Weights of a small transformer language model.
Training: a variant of Muon for these matrices, 181M tokens, 11072 steps.
MLP neurons of a small language model. Each row is named by its layer, matrix (up: input weights) and neuron, and shows model dimensions 128-223. Each number is 500 + 25 x the weight over its row's rms, rounded and kept within 0 to 999. Numbers have three digits each.
A block is one neuron, or neurons of one layer that tend to fire together. After each block is what it responds to, as a language model described it from the Wikipedia text at the highest values.

L5.up93:504476521453530510483493519541543537518509508536509472540492471482508493494453558518507483452509479538495490543504514498522495473539501486561503501523459462503455511514487508486565462514519493507504459483530453508517509475502496497492540447517494488483455474509499464472509437468479477552
Description: Mid-word continuation pieces

L5.up786:478466509530504485481508541483496529499496476525529577507507524468502477474476425499499552515489499499478470490503526481514484506534500517514504545481502499476504534510521495480461481487519524506541515486516549526545521550502480474494520495501520499546498480455505519492489491506520492513
Description: Start of a year

L2.up22:527488510547542463540509505507503505521465493508495487468473511494490466522506512544513508530501483472537488458527508482497504539503536511496487506505466465544453490499470466500484440521478487476489474508470490510482455436468487469505482502452521525492478477558514493509530539476469460528
L2.up110:482514460477503455445465527476479502554476460527459475500489539535481502496494528541496500554438502502516519472456471521498486518515443475488510493480513481511516549505461513472502464526493496541472527529506517489503497477507478527480535524512493491509449501508480534504499474490476500515
L2.up351:526503491519537483494515511508466539497501489526509487515480520486507504507494550550499490495513508492521514458509533527477473518532503530539494512525507485490488464472477479475502473552503497527527500499501500443498479515501459481503473496500508524482529519547490469514483508462542482529
L2.up396:502459509541508510543500471518531441484487509532511469499516510490543497495523496538499543500502518526499487479504469482492491511514493520488501465455503451518503489490473552474504473504483523497486449512501475468490468472534496505519482530492507484496493473529525505446491560500497501533
L2.up429:498502537525490452511505514508448475494483508519510536491529489484471483495481513531501464511481474469471488437504505491483489489512515514490481493539478465478528488530541507525452440527509493495524467489540497488547494485512478504503437493506501518463506489504503506486503497491506456504
L2.up446:472494478520472520535487499485503481465520506563465495549473484527485451486494474543492519502539509525467504442511469501507486509530526519503490496498505489548498496483453507527542499489487547489478433474530491476503504487497531472457501501469532473486500488522496464478512515511485447492
L2.up525:499478489530539477519466496494483509486505469504507501500510468549474477517483517511499472569553502489443539494542504489477498517540459528500483507524524514442443503476442524532503499521506498508497512471557522479499508490453474510464539490491539532511489486542489491480544511485492486485
L2.up650:484498494516485549515509453516460529519496460518519503543503464517523495486493509476483522508548492517491476477499460508470554483484458483481492501513498481491468472473506513508502438493487537496509440439475533524494474473497472499535503528506486503490486487550475487488481497480474499474
Description: Plural noun endings

L2.up84:488462469530518507528541497460462517549531487530502529505430537462469499489475506516501461486542512476506505503507469501511487497521487547529463528502490481473473483512500516501525471496468460539516513523487486498537530473515484483507504484486518480506498494485519480495536453503524500467
L2.up104:544460509572555520514495504503512495486488475480491503532522500482469508514493491529469528480548506493508476529522508488499494496486496459499531497549531476502489490482546509481525427520528500476562504511504453470514485468498503526506499479506464501491509501519525497496489532518480460494
L2.up201:502465491509445478490485513515480488495520521490465492510506519485480516495526516475484507530481483482530474544527466492500539532518488491502496520511512471489529492499509494516520526484521518502463515514529534471522492480487515493480468517489550488511465491473528457518473494497487531499
L2.up466:520505494522468511504477502463474528545508466522499494510498526458515500507509512470491537516530509482542513538535540480507496466492505506461460525537546465465470512528450540460538481478505479506559512508493465537483500501492485464492487481475497469544492533503488487527506493519494505449
L2.up521:466477489521508499483508472497521479499471475483472473519497495494536488519502520495484523480532505471506509499495502464451536497516549463541531486558445483468511507476474521501497467497481485505475517455504478530505520497462478497514467480510512512517481449494475508475519479518493426523
L2.up855:500478519515496556482498497474506489516521486474454528489501540510534516542523486449487502483541509450519520494519508481437522468494490524537437509551530485472441489515500516482460455510526518477485515492449501498473495480503542496518488484506503487496476467487547503497522515519496508507
L2.up925:499512476524466496517475509498482509475510527502513500500478492491507459532468491477528485477541497480513527469511501501489545509480496470522489476587473464495516495494502491527498437455503470505523468543529494477477479462467479527496522474455492491499472543486452468484487522430484474505
L2.up930:520517498540509519480528512488449489478477504497503522458476461527512506505528495498545519499495498465542504488521526486497521521471497510498429494533516487491511478499517538523462492493521469480502529493502472465521515513479486490535472467531494523475464498509477480457466503504474517482
Description: Article lead descriptor lines

L6.up79:473504510498519463505518489493502473503532508481541504513529488495484488462492497483487534479496493528526517532492492469459509512503513517438510504498477489457497518483530485540547469508507514506496547543455465494517483510485524492500461503478534464458507546543506500473522487508472524503
L6.up177:491475510499469493483495499491492503508464448454492540486569478501439481536449507475496499504507481489541506475508492515525528526491510444502483481514557477475535496477516509503525497484463515504519511459464482499522504544534467527491502474480492506483507493479532503503518513492512513464
L6.up202:499521523504501528516503480448483487515505495510544515491509482497544511529459482520532526505489484518430473501492527427494526496516441532535456491487494484468456526487495531466494508472511505475469474535445502479502506504525543472496518528482517549541515485511470490465475505514492442524
L6.up416:476522509476505484504490518500456509526516499474518476527542493508486488468466494483494553517490466491498527517506523502546496462467498488472508524580519507489468521496503494480472513483495452495431541499472487535483506498490521489508446513442519524505498472485515470497486513520506462461
L6.up528:498503479479515474488510515479488507499560499494509467533537519517524528495507504464544469524526438477519478469556558479495515495514474506479506516536529518484497485521484493522476528518540473507516493547505538506494530453503475449481502569494494523509490455495475505485521475520490538479
L6.up685:515528503486503503477532455474534511475495534506546474491495493494479496517512502488514492519476506482565527502421479498510480507506517470506491536465479473514516464499516512487498491472500469504528557510468522495485498495492481459472506444509496511451500468481518481477485491523497492487
L6.up735:477471544491463486505526519489492502502513489518496518490510497491528468513465459498509512471508536501473494500469494533534507484507488490469466522498453510508472501507524521534500484496507520504499535465512547504474498507505524491546480466477509481500516499498454515469472505518488544513
L6.up903:495510496538521496486522489487538494516542512502507487520508461492462496531494496464503486480506522527458547473466509536519493546483483507501432504512484483475521522536558459498460477427496507504493534503531502508501529490508501467506503489467476495505493493507494522501473529486512478495
Description: Birth year final digit

L6.up149:516529512498470479498513476534515473508497520480519544489491539499541485520539460513496530471500520479508488477491496502502506477535488475490496522491548441503485452460511562517538459506500497508505475514528504481504513522516472496458460512513520491494460468463489469483476516545545494530
L6.up172:497473533544505482481516539503470452483492474513484494509544465453475507486528478531519507464469522505511477509493477507485526470542489501466480495499488494493509487494504498480569498509522505522485532473489488463515451519523510505476509501492506473536460526482464506519538518469475529520
L6.up376:539516478517531466471496513513509486490492515522493502575532524554520441466496476485489468508499562483492511500441566509510500506509500518487483499508516507444532484496502514473474509504486528515529532477496553535504549489506522518500498505494473470507464513485496494477462472530518546501
L6.up434:456525492515544479481505527470541494467556480525483536517492508525480472487505454518494496481516470490516525492476474516521535513555466444500485483504489534502493498477459553493507524469512514517512526491448530512538479530528484545479506507523494469473514516521483532484475475512519520520
L6.up435:490539515511482493501484467513483478506492479536482509505505496478522529490469470517520508464499523495532471494463499486550517509482501501494481471465477469469544474464533485498508518535487512547504456483508482512536488508527483498459522531539494516495504487506499514492525479535521488499
L6.up442:507478509460486483469501528546471487462495555503480506491551522498523461498498496499466501495517493528505484513444491493434551472496503501479470485531506478524490483481501552494518520535515475503533499483473500459526487506542510530494473442493466470516517534516468480492474521510474453477
L6.up487:535485534459443489452489493498502469536506544533498533473516493491497535507526516534492480513538458529478536525525492502515517482510487526483496470518485516539462455486516499518533476503503454553420479496482481542478525491544539483514468510541487488520484529515502470483485455471447486498
L6.up962:456509488469456491520496554518506510493481524495551477505546450483506522516478486514506561490496496475479437525492517539515511508478476547514495503473486480507474473504494504505520469527501534509491501490514499508542524495523482472525480490513487458490520533509476520481504511483495495569
Description: Early digits in years

L2.up100:555474505499498531469494490509468485474517532479480496466506495431479531499517520498458471514534543477498494516485474496503580506536548503500505515499512473510494485461517499518502547495485499538453504490483480472518455472470493539458451476517506503487488482488491526460485542464504506484
L2.up203:533507517534473514507543494524469451523483466513503492501441507483536504441551510507467528557555520499512484499485480507427596472535480528477512480473502479490546494479480513476515507501476498508494472504498509534513501496459483490464477456489497500496530474503483522482490502509450502492
L2.up217:474486505517456489460467494480480493527503497460505454500492481528498477504504470522519506524499501521442515513465472476450528512541464517487531507464474476501493515528524492507480546507520463527512462514500526489510499472480507505530522493527546521474506485523477494504506509489555479472
L2.up306:522526438531498497505483454468533503468515492499527490529449505491540491499484518468540508515499514489516506543487472477472540496498501476505521503486506457486505545491538474487490534490559485484489500516493474484510523525490446457498476525520536478501474537486529480490495499509488467505
L2.up421:485490475474505506502530469511548493508531506553539453463485527443487532525507503525502479460495488491483501550530465481489539501487496530514517511480531507521501526465477503511494474469487523520501520482521474499515502493535438512500521523504546502463505465506505471523499502506473486537
L2.up664:476459498493500514446448500505525482483527498505530517520511509504523534484522488493494502493541486500548552524498449485499558510492543531517508504497552501547504496475503547514474522464528488507498518476507483458535456516492469483450483495512505488517513471430460515450523493482464510485
L2.up887:465499524478507511474500483472483522524546497502504505470525488480499530474501518484510473509535493496544547519506503438492537481489509548483546452508536474508496527499554528504527512543472475513501524482486498460471486483537488557487501515449488480506478494479513493507483504513525495494
L2.up970:479483514501485518492454510477511531456487512501516511495515515499515549467492534495488507495503492540494482488494511495440568535505533483551514466483458479486502484474495473473529535504499528512464473519517478485524531491469476525505503430498525486479531473465488506503472514526488503500
Description: Leading digit of numbers

L5.up1019:466506490509479461434491507512516459497517520543517518490494535486528527521482474480526498533504515501504521548485524504494509500508495479473495466510485476486520472496525463510496540476503545500495494515492465526528491459489534495494527503500562503488484494525510464464519502487500518520
Description: Year digits in dates

L6.up356:532473481472490481478524472510511487534507512485492494523498565538507476535496472526525521496463459566505503515535503520490531534480514500490508504504465467482481489493506527471492469513503489479450487515521495493513543449503444473527471502490488499517492437522502502510496531461464470496
L6.up409:491504498509518504466505494456496537531522463512501515537500522504494501492510512491475475554476499535495497511547490472511471542506459518537519478527474516533455532507485526488506446520510519510502524527487528511492562505445486454540511477477522489507526485463484497540510537503490495484
L6.up445:490545508445468487521519559514529478549472505509484488485491494497529502510559510480505486543477479505482504495507525513480560535507500538518514450508474489486524500457502526521490476525483502439485540481522529504484515476528488530464522509505503498527504479460540523499526463507476495485
L6.up459:506509490488465463533491498518522482495482505517508483529533503490486518546458505538514499516497462531495485523437505504494491548469465508504504533534466497508454502517469489464541475526451472512532474489495501473523545490490466456510531484481502479513519506473499532496511473525486498496
L6.up648:530489501544542499506487489519518516492487476529533514480527494534526538494518468506484497494474545505484448441489472528522558555474515493470487549476475499499471497458498504524476498508465500567530501501509487439479541515462490516531523498507517490440504474482462506510513499512468467516
L6.up653:488525474500494508525504488463510520527477498568526512528523502524551496495489498546497494470505510504483494467537499492559498509539473461462584500474477486510472519528493525481521474478510516531498537500513497476526473447495537509499552524512506489486502475437532481536470502469456494489
L6.up808:469471519491476497474514480493507490515485505527499501494527509513479499492520483483497478474496459519516502515484517505482497512516501503496526475547468506527479522508444495503535479519494494504454500538502524542511518515417489494556512468482531484483501480516519540499505563498476489516
L6.up910:480484535487496461496476524529507503491501492484472507532484533537529466516489497476587516529477487444458506476540474485470497511518497543530488484513472498458468505503469489487473467520513532496500451473491501497496500488462499475480503516483488478468460485478511521513487531517486526509
Description: Mid-word continuation pieces